Weights of a small transformer language model: tied embeddings, 6496 steps.
MLP neurons of a small language model. Each row is named by its layer, matrix (gate and up: input weights) and neuron, and shows model dimensions 32-287. Each number is 500 + 40 x the weight over its row's rms, rounded and kept within 0 to 999. Numbers have three digits each. A neuron's up and down rows have the sign that makes its largest values positive.
After each neuron's rows, "fires on" lists the tokens most often at its 100 highest values on Wikipedia text that the model never trained on. A number after a token or word is its count.

L3.gate28:509526524508524536485520441406521495482528518470510511565477444490465442431444544531490524465530480477447488430535508494486528564484474527569544501524481509538511555443530493546529482464449463534549512421487495401464559516508524505465453421586518487537547493504494542561498428499383553460452455531571424530488444447526528449525547453565539514512541519550461511504479443484419536489502477526463552479543502566450490524429521483481471508512450506439432479464483452479546530529481447567502528462486540518533470520434414487500481509496576462553505515455547579552441524500478514541520533475542559545498549542411450516476437438485567537558506460443467558490549451484433465457460461440492482544496476549456514482460442484441578474443443568462501509473485503535541482531448523
L3.up28:472464507507579509468439513492481552524512457581506548429554535493481511501528517506488492526482442503548523503510488495492507563487486518439469408533467513579478474489441495504530474468525580511543495498460502469472465611471580508484450441545476517545517584519513505504539546480511518527538466481554445490539563500526470521468486466510527534523513515453483455478414486521510524498516491468530576449627495510451540462452504504483476485475431519511469481589425486470544535463490453485538524413413483541494469492448473466463450462527473553482497503460489439500457446409520542514536522517554459488549552507474483483454479490517462597597582557446561524531508475524487452467514483475592570497470547454460494552488433504472618477482477426476513420418477489446505446504502531
fires on: "\n" 54, " |" 15, "bel" 9

L3.gate634:487510462469510587518460495417507488532486443457540489493481501482486528440532485407508548520510433524500447466506492460521516514516529459539515500395493547566512529527502554516498509467491494550541463516474566501487502523518508516459508399493519497591600477530553433535480468507503516595441463493503472525480444515454468457447477508554505468420485467544516494487510421490544535524499556553494578503462521483517492498519506501492583492474507459440443439432479502545539506471489460506464524459556511468460511500461477451466527549452487492519523443435499540499495566543532504503407445471504463451549441537446557486508543535499464488553443445511560503539545463494484499518568579469567500501549474502484493558511489475520544501591478566537463445472497546498504543451517548
L3.up634:476514479475483495504493604551509480508514543556532562522509552433435515423534518553538488612510511569457471450492505487520474519480505546545445461470447510522472462560529540506535531495486556483502519438392512536458475502484554557477506501502489529504465524488541564536557529474467419500453555491491525471505486470550546476486485501409555587454435476553480424498556468514487421471486482480534513487488523469534510568526446456488475452544555512510523471538388531543414488471473512457491516489466545515483458505504508537484436533482526541388473495513500535518463511474540497552488502462537498513480542528500566502454447525581521461556512465479550488515444410560499462477536541554478548556424508462466500547602467439519506477500374502489444461468509538461504507528518496
fires on: ")" 51, "\n" 23, " |" 13, " =" 12

L3.gate358:571520488545474554502469534547494577414544418491536511507389508484542518497433440523549501527606519505497501508551526492521589483502504569545467490512485546484478550497447499544565530482484482496528480412459521506469480483528491580499519483513550438515477465489481495502505487504502455490493501502504412520469518498447506456532542408452532505422455496508548531552473509567520548525517386447528541470522498469524479480595488504516492491577532574506548463556543473510566504548520461510496513494551509430542486503555453477512511496472522430487540538510538584475507470488518450448559510503585585506527453550507517487476461478515551576469424454508470422549489448465568504459458453475517525532536524472549452529445505500580521473479485551452454511491539531531464470527509577
L3.up358:381467537440529504482396500534473555435497543500508480489508482478472445503527480496503469509516494588451521486469566558479530479487440522466521411492489488479385527487554525541532506535441528532472494472448441504554536518592524534491497472521575459477504566546520491548500496464542563436438548589554515549539508489463486570453392523565548512429484475561482474427503445478474507484511528531492538462463473510528539431528541471561525508386493547481466526483419572509529523478485540572475460465473523457505496502449530543487470484567481471494500530504538497529521595486531475528465485515412444540509502463480508452408499389492457487613530439515461440552541415480536508536473542511482508438485545502488499552452432528454509459575509501465481511450515511500546487532487495
fires on: "\"" 77, "\n" 11, "'" 9

L3.gate505:431566506519532515491545544534553503482510534483483516445456537461493484564475483553515487486534477490472505449509467470538511506450512446507517501463509554563478431490551517554486541450540483532554473437468492512459578526507487450486470497405470428480562468521586579507484492472522491509519522446527499448532500528526510504469536440414525558475486441445515501471544490467460506480523491494497454469518556512483474546474521477497516558528522565536433483435491526490540479478491481497519524417460560508533489494433605516504460496533483529519509582442422465441471576455556464528432475499425472506564554442543544443473512447439472511584532505469538496497592453522549528539526449469530476559513421505522517495452491554527512528499518547446467551500493482513456451498506537
L3.up505:480494514519472503491509505534501452490533514559443510418563533507601495513532565570498466436453550426484526441503539445524497480440471494520556537502527453512462426488554531485480499538507521549552528470497483498525485557552495502471511466420481431394589476491555536467496518507446442442537530471524458529465435539477497476500549524474502539540458527436495475460523519442506476486455453461490451511538504505463482494506499537548488545488419540512489538508499594418544525514522513469479490485486512497483523523439594499501447431426520484541476467458427560504608545474509509514536478473491559505483544424536508437520497431432499543550545542553473518497613460515478519532481461525487449495489448451482482507504464504566458434442518550480476441422523513497459565459531538
fires on: " Ste" 13, " la" 11, "la" 10, " text" 8, "La" 7, "da" 7

L3.gate664:522544498469461405505443528513543546485531465476552433550466420507522483489475555493539498489480537573483535543521500543496557520550502459503475506487439511481500468539505515570541519570532462560526570511465580483525498513511478565440458456433500454450527534529435407500501522477463458538451507503440473484554569495513500483446497471576552568490513576478509482465490453511520515547519484454540462510530496554440546512454457539466509479600513542470483530544560452463523506492514551583531526532514461445459494463541499501433503516532503517530561550454460574492548525495541491479518493466525464515478519499526488543474419452469578504477532547548505539543482490485518547485459506500512494602537457517510502500491530547554482516513476504515458435558581468413506457497477501
L3.up664:479607488489520466450467534507464507492533434519496475442550409405467517469538528520519511548428501470513473566491502524509457487400507459514501426559590544557459436499455543507523466502503514496537445576550552471423468561530468519537468566484543532563610511522554473512480511462477468484494527534547454469438448468521481478571522526449543468412500516434542521534525501509504496484490484475511519494502476462470537505542562491495474520554545477538527535477486507438497572473501450498456453506488488506491491503488527480480558541490496528434536541546535516481491518556534535470476512484457500399564536546462541474457522526532418501481491544501524483542526568499523516483441477503541567461483542518526466509470442534479461480538506642583518568476476493522499507505539577
fires on: " ex" 30, " Ex" 9, " enter" 8, " at" 6, " of" 5, " from" 5

L3.gate933:516524484450553518510532600524528539543492512518552521513473520522541512599421473504519516501453449561476517475442554529479488573583506484496582503556524430501537547486509512549537503558506500542504528531510499504526566510504428581462557532463485454462439452517462469488496485467501465535536568570436463414506459478466470470516538471576447479569469500414533476495480542501536505505567517440511493463477483481492582420503474581499493512545542454480568526445454457519477538451496517526514579545532417532470433520564470494509499515491483486425464477405501580580470476494460478444461541533537491465545465458473553525541512529574452493488532508519496501526487467550502492521569396533467572502488479567503499546487506508568523536482524534570502464536524518504496509548518480
L3.up933:473476574493569476505456516537489522453490525560444549423382469507477552470501423438450493488490431520479506518517436490451556534509479536433484577526536526480462513547537505511523489422478484500494459540558527506463480471492466539491511510472522482474536550536536502518518500539541531487461542523474490475564485494590484526506571533610577519518467520473518571505486445515558548565539481478494510501476468481488536476516515478557451485452528490488517517501538436536420428493511486454464482522538471559466441487507470449459451504495608479514451446495511444521465446463576517495605456499475488473397562519463531527559515483472464448480477518486548467497533447517504459517517504435511456533470482523539526511551503501524468450531499461558469444529507494425480454476486548
fires on: "s" 50, "a" 20, "t" 13, "n" 4, "e" 4

L3.gate778:523514510536469506478551556471477496500502564420594522503504461540487526532522475595534517461576479529515462528458461477535460532508497595543528544456482514515440479534562432495542480545516573413497507527451464433503490560506446497494580535445551511454419528497553470466489449500490512557509528465473424457462548423528527467539574481538488510453483507497482493447471529505443456563591464438560538514533519541498498525475501574447504505512495518468513572455490444483564519495517523512500432476548495457503507513513530486549515478546498464532506523516431561444547474522479551511443536539487462512491519518522514498486545519516548477452464512543507508522462455565429492490534508546575535503542576509571532465463496508478440484454489556502473482482544514535557452522539512
L3.up778:507487512505536504419501513523500460611517483468533554521474549450543551545568488450565481523484478487536490530506479504401474558561478453453456494530507506509498484486424494499538471489545551440465491456529478497437454523556481449529448554514473536574507541483509495555492451439514579493560509443517472482553553522499426448545524485518534465425471537586506425538456467570575442529438474520560492452530469462475515466503445469545507540492471542499496422518529534428507514512544495485382570526467530458442549509542428471577522539516501577518562532506511448534454535472492493520554468521482463461466533560386479565559469494529555420495520458449532574522493511470543451470490542457532495458464532473459455493496465539509514526571482465486489536468444510468512495539501520
fires on: "==" 38, " of" 32, " Best" 10, " for" 9, " in" 8

L3.gate738:505582444490452567473492472537482467476512465509501512500450498460530497529508493468512398509503513477498426498520510485488489437502518466582438588429553545521511525507519547510533584460438484504478453478471426530562470510494535501461486468486537543530571512530486454432506519491460503565507454467460446614519455592487521478512549513447545578489507513507388498481518407495451500533468592499463496469449507553500536426593508485460516499532593503523515538439458465515509488533475460509487534505514567517484506527500459543484503512440524553519484499567536528475528500492477521461477530482513501599462470498484500487476478443527585527498474516555451567564452517501429530370529547472460430481482536486547508479444557460511443541475479544427538558474530478489465430483509488
L3.up738:506491506490545523501556555542415551518479474423527547525516505469525552527459465490440549472476424506483556483569506412525538501484560531534500487488567498606543464480504462506505503531528546479473493468466487488498484535529562507487409540485407533475509520573518498534446510459499450495504478447498534489450438517459409482532468544519534465540510444470414512398546501515497567447533505499509517474532525486504503599481462538548455451477515468483449534514552461528511448563448481469493527484530484566524511441471503450557514475434473491500497516462563572468478517456443516587445510515511529485505550518514450503540548486484452466469554560490527516473533452559532413412531471440557464485496477495519555514494518480525576503445536391569450468540460453501530461482487559
fires on: "." 33, "stone" 13, "\n" 13, " ft" 12, "eth" 6, " along" 5

L3.gate806:495536466580472458486494459494482480475446571481491450421540497545503456466482467545501575421570492561417530477525519471485547520496553449478482435474466491532417488527485456505556527490501526528431532575453459567477470471425453489396445541501545448488526443476480471460479580488470519471522495532537524454431468475492524431463525524481505562461485524550526494523574562485517545450545472488519416470479515577461498487486489471470519450498538459515476423527473517510487463528463545481481498487483471528515518546475524486538459457467515515480497546517504506549492537529544477528551489473532552461504527511514443516550432413505479517433532545480478513563550524543548472471557443451504591523512511551465480381511499571475553491504557465499532512432509544511491498520554498
L3.up806:422531439538535424579493583476509518507503520542533454415510529519469394418502400503492561495489433503446535498564491530475499546505521519437464477516517497526460477427452497522549529476514504518472507487498528588490495430493496511445470551476552479435529443488423424461482546502454507453491495571508528440559501505489460408495495478513521455510528486570546567506540530477521498449500483483509443469513544538533489553542527479520476438505535456517535484550471521472521472498467489506508494523496472485485508525456510454530439462475514514432516498452539484563477563511505485537517485429518528404529477541532513541548463469525508540459550598557448488510472497520545487512547479409451455480471487597491420390501530529470519471493554496466587511460443485506577508556580499
fires on: " |" 68, ";" 15

L3.gate394:532498526482451429530542485463511456617500562491516493487519538513503526384467546466538555480451538465420444518540473548506506474478480536566503556493470474530461464515534574432496497529503427469560472496493477442504473495480510507464515512499572524543524635489492524490482546470558606446520469478504488561564407477468511507506499522504557530497441603498529518549473456571499513540524433474523510488532475548498494442450496481430465450521505465516486515501462472455502590578444438529512467493514521499565468447574530496563430486532523508518535437517527544469513567519486545522507510511474535548451556451454500559456516478536479527478534447521602517515566498448522521493423467493470544490432608473459498566398440502475476486510478607518476456494419513452500478545558515
L3.up394:567425514496501541422510538532537433537471529483482510485612468434508559443478567420511521508466466531487490516518483524502483434522540450452497528497489506545470468523585569404484584524549499508556498569551544476477533509499566506524528532563569579536485635403507493434440501467488531514476469522501536471571515456472534504492523502478481446511464493462573458521498483540480536535545481506534557443499502569528527433502433465517415443451563536534467599490472467433479548486412514482510534453469509477542490449476490495510431553524437508528548447437533533472547457500510522586465456495478473489437534482454479554504538562521457543511534497547620555488501483544499482466510462486533504496472552444488515581389440503482503446510494549493516450544446540495492540513487549
fires on: "\n" 85, ")" 6

L3.gate927:455489445567484448433498478502482525540533497526437515498552511520523488480459493478543454553372527474504490465473540563499461501480550482508462509478483523514536530429470525554519499456489436435573448460455448482456525553528412504448507554435562437525565518586516476444493497489457527597495527518442516546492490489500553492519426446439511479551544528465499472543465513499520463593461476474511549512483485511458508452505439507534520527593530457517446469512489560484527452517534519406498495494540517492508537513461504467511548483491472523525541539442445458524470518474572454525432432527579509544527467444467536554506503461530485442500458477436544513510554514542578582551512438489507483470547452453507559515507420468468469492463502509506456467492437529485504545456458453
L3.up927:461476501591497575498527565479531516460549508477453427587461420545523438456476499498455511544505543432484532460504500479538495496504515457520544427547468473545559535499558574486475440497504507456521521453515472518452493489429529473487446482497488526558490480468498404514447536488435546496618526550525464545511486524456496509477514533541494503544491573470497550458436548529510530481504486500486516489515512477513522484429581547496537488473480479457492470522515540459521457511473597466576535507540486506515510544494452554517506510518511507485566522480490540587478531513492529488419510490473525387595500544554538456525457463470462494546439395508507523491527500458469472489526431523542521503538531511439490527468497484485433553477430523519508450473480501507457525411580516
fires on: "o" 31, "1" 23, "as" 18, "0" 5, "a" 4

L3.gate243:561591492504477510501424474483524491486479457501533453569550462537457519543471505447530529451519516502534533491545538461532550523475516548441437506534436507456535511493470485526507500593492477531513551516438547478482526454490494490513599526449543409446504443444442537487490444571498559442465496550463478539510499497469556508489544513442537441550490464496507539566540526463467448464575528535545498474427534518483507480445500511518544544617501539458521495572553462535503474431520504446517462575503553509540503588536476491545502573454464510540510556526511568461555536537577517571565543462521496487490525492490576464523525477486490526476410458520478478514513541490507466514505467478503482498473439524499489385482451480469523456549472534488473493490421493493526522514516471
L3.up243:518492476494468437510504491505559519542458503506566464537456481516491494517525510511555464493593517545552476514516548478473503531566497534490517501451519534525489555459494462495514473518493459526543496491529508514572546483498510601474540534546555455556489511469440531506497478546500448448441466501539470532437463515481492543404543502529434528540512452510474509519434496497438453516520447500444424440429523473534429571460459520442484522570459478437451557488452449480522527482517431506448580450511545517528503523523506612457517489482458497542449475442480504592554475496500465578546493490472449523459541483516517483532488504489597529470497505540494501502487455442447529503491535509520501581543527526533584502500509486478477534574564536451542551469514525475515457546523495
fires on: "." 51, "," 12, "gar" 8, " |" 4

L4.gate699:500519486484453544481505517473506541454502469549568500514462507514538522538538478471489470535531527527447461473410492587597554620492511558545521479547494509519539451530545550516481493474511509486466516550541504482541512508405421521517464519515445445553509560487478497484538477419493521591547454614510497440499526549545457465442561511547453486515484463501493627491484469483524487513482508516548487537534495447512449442545469542477455517518544532532499532450509475458491450505532480505460464497520494481534412545578477485506452511476409497421532425446493531545513458445527526523450475516460469510472540454463472601472505482569464556471528518476556510452544587460518544517548491441514506460482548436513487539495502510383553514545564457581497517512495510537412473539503589
L4.up699:547471494452537515440506529508501472519609487536525568487491462555470517493553485514536544542530565548503457466487476543533511492515470621537498478478543568437454499540516459498483467509529461510508562480471465497551520564469486464455479451486514449461488495448525489481535475458460471480481512494431454466511470517491505439477484483486486490530578420473527530435532486500621569520506512585455475535520520498439521415495551474494498450411484427495451503567588552495504479499517516541542462536591454497468553457471554553543523616477552502415569532541467517461554506534481519494555512482550485524494497463502505513482561507465434480530570477541487479428478499493530486547503485470505438460410472501472521429451474480506495494550475538564463480465515498483498548482514543
fires on: "s" 52, " Sa" 14, " c" 5, "a" 5

L3.gate431:519490565479497514434508454472472494472530511543414507512459408485502465496496472551531490508469547453485549568463531519538568507555506564485553425473465481552459580425507521457490549488502533564509555492499473561432445415477436465464456515477528526477480487509528562474485507491511563513566518472523482488458520454515428492519450515468443475525475545521602471516509549370583497438502482485436471448418519474486470533548549485532530528528492453472467502441546501468523447466489466475478445464518451501470476442502541533486510484468411494556475473456487539508477515422459499472554501501533516527539513465460546546510534448489432556531482483541443447506520457485555492552563478496510544463568507528500520428448477507533574587512559503522524513453550531435505543447505535
L3.up431:492478541481491426515510506445577498488449474570446451511550509468478479474427423502481536509452521451515552550475492489525511515499459502564485472538395501577537512527413509483546520448502536572515586485504456517520479492532429502574473503507456474481434524391522599460487575449500597479537535487496476468515610528527464501553519535400474480514514524518484471465546488450493514442457509535508474442505504508520510441519503455483463542558534529605474512494448544469522455441532497526422486478482505538527539470499445482492510499478427573496517532517518499490526471436491516543532541468554538484503467543597542542499458480488443465583560499562438521551497482478522438542481520590519495498579480486523442537485481482568489458452545500522495507560476520530560536465537490
fires on: " |" 38, "de" 10, " cause" 5

L3.gate231:428488566515461504485523405457527491595521484568467452500526463571512475511496588541517588528464526466474473476534532473491515451492504547413507536514600542472465482398448486474529482511532474529541463592509441430486523470497456538545513451470549451522453492486488479508475494447540429558568507461551462473494450496474474512569552501460577532584478557479523544486533530423482489536562520531509507521504458529470446541527501507499530509521473472524498502518498528502455506546527521509498571522500544460503556526545521506516443541528560517481561473540490508451497571541469476524516462541494445448577552540554577469471531494480502581545450485490523498479555531554531496506484521556475491469500520581513539377512486466492453516457502524437516566461531389530501537510460498
L3.up231:465515549499463542494492466467490526615499530484475471498541466541510502507499589549469508522568516475463504458533479489499493504528471458410498505450519580505544485378490490491486492446507531508514506552459439423528503465537499498549468457501477448553499539516519491505527438515490482504533432489453510550436477529489477519487528472487561501469465549479468516472501480443541529497567487520476489557489479499463418518545517428528496460479487488529511556558499593519421533582473492507432506524518519464491502447512528516538379473528542471466489432517463513481575533464490502523506484571483462487499540400488548480544525494459567563486530503489477476438568498468523476471495503549440447458422424582538531485511517475470408513483545532412477533513524391478432456506456442
fires on: ":" 54, ";" 9, " –" 8, "." 8, " (" 5, "-" 4

L3.gate341:487520503532493514523491575455559531537510501453530503532490438448469465440456423550518492508496470541499531524607517597544546519438592502462503508550517479510561544448528475532521516463476522493483494509532535524516543500495510521501541516514510508475509527530442487486549444413516471421479571460495529485519481511476503440522480454538541500458522522482550512461507495531503492572503505453576482450470505527492495543558448490444510479502497513445512491522511475479491465484501518488493523513580444456495458495498456463480476472523415486532526478469439504468521493468522543516460443499590468462441436467541457504487449433531493429481461519459483446596444465465502518518486472492501469463500443460501458575533458533440536556545543459477448571517480495501550459466562471
L3.up341:490505562498469443530508473480503505534491469464529482468447467495530511486503411521488476554420468536455448512542568544488554509476564457490493501518539460500514521514437511509600519512444485520484446572524557478545487472420537534492516544428465550522555564527503439524577513477472487521423513551487443476552457471491507513510521498478541478489471514439506461475554464503479542464489503540528464543479420440570546512509487495494492473449503501520553463566497428476591445521550492506480480522525527512489466480542542494487477511479456403506452442455555582487480477528536601504457385572507527483497487477478525509504479428505520576530420472471509489521448424435495509521519469529506456536547438437454482474446469519483439513526465516477483499522518492503519502476474470
fires on: " at" 26, " from" 9, " of" 8, "." 7, " attend" 6, " around" 6

L3.gate458:497439505532496531514485501499495483497441489518513565545533480578480476529518493574471463502447468498472428515453548486485437506457536438473453582586560448504479466552530518437484443470445486509506544428463462489471522531523500474450566520562454557467452493498504492489497505464488506493452492481485564424532481383487564539538483463476511503538524482517510464417470541519496570569517456469571522466425503506484547505497547531429475469466481477451462577473503499464567496504546530449548479546529483527486410452487509544567480507509508457507492542488569545417518515464510536510485434450498453531540558583459497510489594548525406485456413467456434518519529554494548467537455417502565476512503497469480480517499537494554498537476479535421529502434558510481514543453524524
L3.up458:430453458516538587520525443465481520516524421449504535465582447488476493478530526438508477472503421519520531441451473576469496444438494477412489528521475556487499510497506486511485463517455567483443456534469507480485494585478486476543497512555516496551507465478521550537472604463503480461515503456494519482473527480476533515549502482494448554441487565459493448432484538473533531497513507488525503493516515494448526500524496555486470497468537497537492511509456540479449545497484484426375491455526432548464530518511543446480612508513412548458476477517508446526462562505595529553490461432541485434530601409461479493543429505523477515465507469505499509474529519534495566500572505484530478460518502463447558534484489480541456502440584530524477502533556510563495449441498458
fires on: " for" 46, " |" 20, "N" 10, " in" 5, " For" 5

L3.gate564:514486509478509515449534449496455494544534510495530528561575478503511414513438490503504470513522478538454559480498495551464503560462549494400469528533483485487552530480565421555506499480498480443501458504508535533519547510493468498530522454544542470581429443534625487516447425544485495487519439514463480495486522501594541521461519518511525512409543494444526553482467512556487454476483551504542552456438559492437460469444564460544490508530576436499507468481560501539512442469586524471494464490540464497492475494528543508555446566527496426464505577502547523456527490527547539510485523430483597530536496478456486538530509475564564534481529487513514503503466426486551485506480513478449482401487461468439443511521404544492530578551494547462477475552467521465568499477484447
L3.up564:491454433514482474492477432532560519507519534514471556509470588518582515616493496571542521572392500541532546511514517420538450472545548397462516531452484484506432537494482486508593510453477508437550531592526475532526473560430523541528561446501466533460504499406515492478512505558416481458450550511552480507484485524485462510547499540498490548543503474514528521506505493465469519487489439613469519539472521479526552528553521445458476538489537521536483499531502497407476565454453549462487519529457496498565462518461453515504491472586513505539521481525562526497546451479507486407531545495471519498505498476478561470501564453554575485496507519506521523487516521457565521456514548491542463498500431528499462477408533509541548463549511475549527509498500440476528452463537538
fires on: "." 87, ")." 13

L3.gate214:568520467505500556511504511578501459524495471520432490533498505509514493457502529539522516564472470474531514549532503522496492485539499501494419518456558469549503525501479466504434565541558484508481481481495542560522451514538464501428556460513476532476417536480484541499430568487484512471514538431587478466530547567474520557490573478497471497542504497473535500474498522446466489516494426495523494542513443508462513518542490493529491460503495514503493485476514514524526530434507501538513527564473497503510478434496452410511494475515507513544531424567476552457428516566492446479451441417452521528455437570523515500522513557587526474475524466395451421493556466566524482499464457462481513491535474443455546602444533555477398416411537513433404566450559477456502533509502583
L3.up214:524538481459459510427528461494502531451483498498446469549423446534519546516517475456519482492455523504500482501546486465462505507556561485438395501544430514523554494472513489471431462429490513476526503510558482515527442546499491478535537539515488453491433354489484511491504451527499529587485472505533457492522483452524499436462474491463445467539503545430528457513478365472499506553484474536488486559510459539466541475479533485512533456546463517468477477409439508587448485526560441525556505493522489463581444453503554508447529532432463442494561502524509575483481532460496506552441484501521535447441411519458526497490546472498431537500526465520461482388510460484518486467494587477437442502511462511524501542487490540452509435561475581478521509440478532491548498529572495
fires on: " —" 28, "\n" 17, ":" 7, "." 6, "to" 6, " with" 6

L3.gate10:452427489507551521492425467514481524477505489499458499465499470433527486516480476477512425484411554475497439499513510488510515533494510554516465568508517525541493496469497471540447496516500497548524513516513522479538523451483516458483481515492505461442454553509510484605529491565407511496601466472547501541555532495492507497489430480569497563542484464487477576431453433520570463447443537493513508475556508445476475462503511483466485535501530518538503448546511482478441473413497459543458565467500484573522539592544533495513455436516517461525512523556482487474459516518523541504550478408434416467582493459480463491541503515480552464605488471517539472484508445565554522484483488514517474443493506428421436515490540474532524558424562441505513481531521469519548452517501544
L3.up10:461498449439460601471528526520559442520519503492395491514547548497555462502519532544488464498546484450554479460499587472503481490458475427471516480515536452542571478504436530464539488535481577593497511489476521492516527468482539508544504557493493543516489494536575524500499486417452453503531472444526536497434541551569519449543511501462581492528488440468480453441535534490466504499571487468460553491535514481547563579517467499504540475536485443563512541498576462493482476503568476459455512489535549549440484539578435508528509478394432516500559543459472548547483438479411515551552591561536513488473458537456546499536497474483553506463502526488457472503550406461462443550508497517527512462483477512469488412519521476460483436451545491512472414506477506472543506518472476
fires on: "." 29, "\n" 13, ")." 12, ")" 10, " (" 9, "mo" 7

L4.gate390:444424490453473425485580577451484465519491510540511516424409513559511515447480521440510528494415521535498504493519489458514452460498550477462503515523491470420423483501487497545460494485529477532401580463444541465494559459556527548525493491518514449549522454566590465500419479432540557505530494545460528439499492511534485536471535509539505511512485458483535600392495450507510579567506532514477521453479520511453480511495490519473566476540503521492530487498523505539526570492480502481507554512480561521452508551543467445510558506471451589450516441497509526489489478506398567459529485567508519486486407490511528477485500468484560535480562549517455467506481492525455511512537520547466543483529508498519427490485460477472489466500554448464503551474501553496546491514499538
L4.up390:522461543506570544568528455550539498497467482530543478539397485493447525539463492463421518565532520481453411470475545488497481522525537432539489434567504545484558459503529382480474534493520479527482531547445475454490517454492484483491489501557544565515492499479471464479458469469571472447507518568513381476553520527476531510545482520477534500473523508516567574541439528486508515471491535582422522457513501498447466512473483496504574472517475480532474510478562459554474517556476486476463505395537448488442531487595507515487553425520593483538523488477476506540492487503484536551497570478518552513513524536480528462482519473451487505468467486553533444469545460470478518434551514503464470519439483549555528561580506502497521490445503473559481480393514545546471493539541548
fires on: " of" 34, "." 12, "De" 7, " ex" 4

L3.gate353:424517561490483476469618505451501530516538474529458497533547559484531469531501474506404539448474486512408478462509513467454499501489588547492467459483468517439534548476556440524521480438584543473500452576478490495536590615464468455550525457537528482503422472501488494479509456493483497477538467457540540449491489448474476492491419525469518472456514561546526521471512495450466492453532453544482450465509550527468527459497474461539468484477598520478551500499502527477520490533522519545479524536466519545479497486539593553556504470508479489462536502483505530474497488508555411476462543495486483477556466503460531514486457462452501471500530432542519561496500577578519541528543460540514449403479497564544545464560544473544464503513527445493449530527437490440539483557479456
L3.up353:482496565478492560512557514508515538517542487485485497531553511522581447472496525529476508468515406517476482548512492449482520467458563483553469544491451533423483471475521436486552518497530448512502470583451491562434554502478547487523469559578525404463492577499533463480467514558500474496481501456579492473473490539498510502446509535470518479548553539515526540505482504396524568476521525487527522506476406517468511499517439457535454513496554510498611412565459467498536543520483410576447605584479496479497508543547458509508506495526540438431528451534489509477510496534495495494495478534451442517501454503452396457463556444466534487435506514457511563503555537499458534506442567492528453441431520567463497501521558522506511486463480481539396456529510493448527443477498446
fires on: " |" 48, ":" 21, "." 12, ")." 8, ";" 7

L3.gate558:536492517405499538485450534577493526514587467514525541430540508527477503536510417489449474488529506494512565450484464494512521575511547505479509506440526521565526498507445504476482512539539506469523592522468558523439479515484513495534498514557514510498471470458482468431498420479521499476509514533489539489509462589533503567466554537472469523529497461517521456506415443479428534528505464527581521490425419507456525545513427425477523450527560527542540455580482485489481513420428580506526491569451442438522460441465563518454425515554470453532539485529533479503468576531456505482546450433431532497468463478458544471532509512514510475495471523454469478536529525485451529449480544469427516496469535478480513472480528540468491481574485544508503553512467520512472543454498525
L3.up558:543454505436524530522458500536547470515488528513518442467490525490551525537442505485518546487497592463516589503526528557517470482508605506458464555480445467479552532518488526470517488483561444446562490495517567473502480479511519473451509523436496490454484449436415508453474472469482490412460511548551473524525451452537509496530546473481507498573504435527465504542465486478495482610453429526543502485470446515527469454495480405481491445526464476595555452563508536454415489431440528493593543454434491465525525483557580517501502478567492540509501499546502457521457488507492558514520521475424512490459438464470544480522474508498454466527573527478446535565503519467452527439449522460423589520491520463415516493464438488519531541501565562490467560521506587533531546437482556
fires on: "." 40, "\n" 37, "," 18

L3.gate771:431489503501505476532487575450505435480557505574534533457499476392513531410472524445483439549492488514497541546519480563513482499466510514476508412570484445524485527495481510483453594490436458436485568524442543484492465511472511425558499445437484515505534463532483448457466490504487456539439556459503523578492402464480418559447456546533463565460532503515534536533513543538476496472523446521597476519490516557514552458497466492510496521465518528517413527491507437544512502500504469518458550521437571522392517547506490441542537446504548511481487450497494486474525567496461482467458543446515525493489481480533496536477509517508534575451407518538556493515533486432503471485554533491487486486458488526495532508497566502461572529470462474493573503484534530565486484561521589
L3.up771:525437533440426566462470543507530447529502531529480534499447474476567509493518494434504500548508550471473567492494474473500452544535444546513501526566472527552435549508515524518487579559423539500493562579415475479472461448458491461530503471588509480512540552498489627485514437465512475471525504500530489509523522511513437479495469470472482482533516523487508496436457535551475462576505510523465559505509536497510549480512489505488487484509486555547444574488508498468468480488471531538512491485479485436464502509518487512540529487531493516548493514560452516506461517448487596546568630543469458563483564429472468520489452484526521518464491542513564461500492556490515415509527440558470455514430445544569523573533455497519454485493390468534465583443507483516502499529474541
fires on: " of" 24, "er" 12, "." 12, "sum" 6, " speak" 4

L3.gate182:442566512494556545511524592473551474488524459474471487488513516472551518514543593544450540517512502506497520462537565435470457560466491477484524516490454539533495411460466470463575456500530510516486584482437536523489616461526480482468475527484515461509482479510532530524446457492499488463502510426511453484507527495454529531483464468464505513430463509505468485450508482495508571556478466490542636462556462431463579503544526519463502471554497465465504464431572488466556536590558523465448495502518482500462535567494466555524526474466520555515460485484589475508515545501499575483553528529507412503488511526466500485483526561519519506534507493487461460475496523506462472566536532433479554578537515535496513488503519543573475483517536539471506489534480452495495498523541510
L3.up182:453534538508512513548598523478479501515499435466459521466486525465470526473550569552486524445542478477489526483520552434446532517519511424485509510493475439599462489458470479467569540505539575519532556471518550525499575439508458478488526455526480471505507479515494470479437517509494490425490515508494451543432489433396517466522523413487447518496512519518434502504468453472503521561530448490562537466486471456474574519598484527475524543555441473473514537417562577458563497537569522460510509463479519484426512495517534553542546496471483499494452460535596512502470485454440477489565546465542482448482532507459515521521493538544540479550530452443471471506468475497491500564543534537420553512534512482452497463536488504562503477557549621485469493511519541496474507482490504
fires on: " for" 59, " For" 14, "For" 9, "e" 5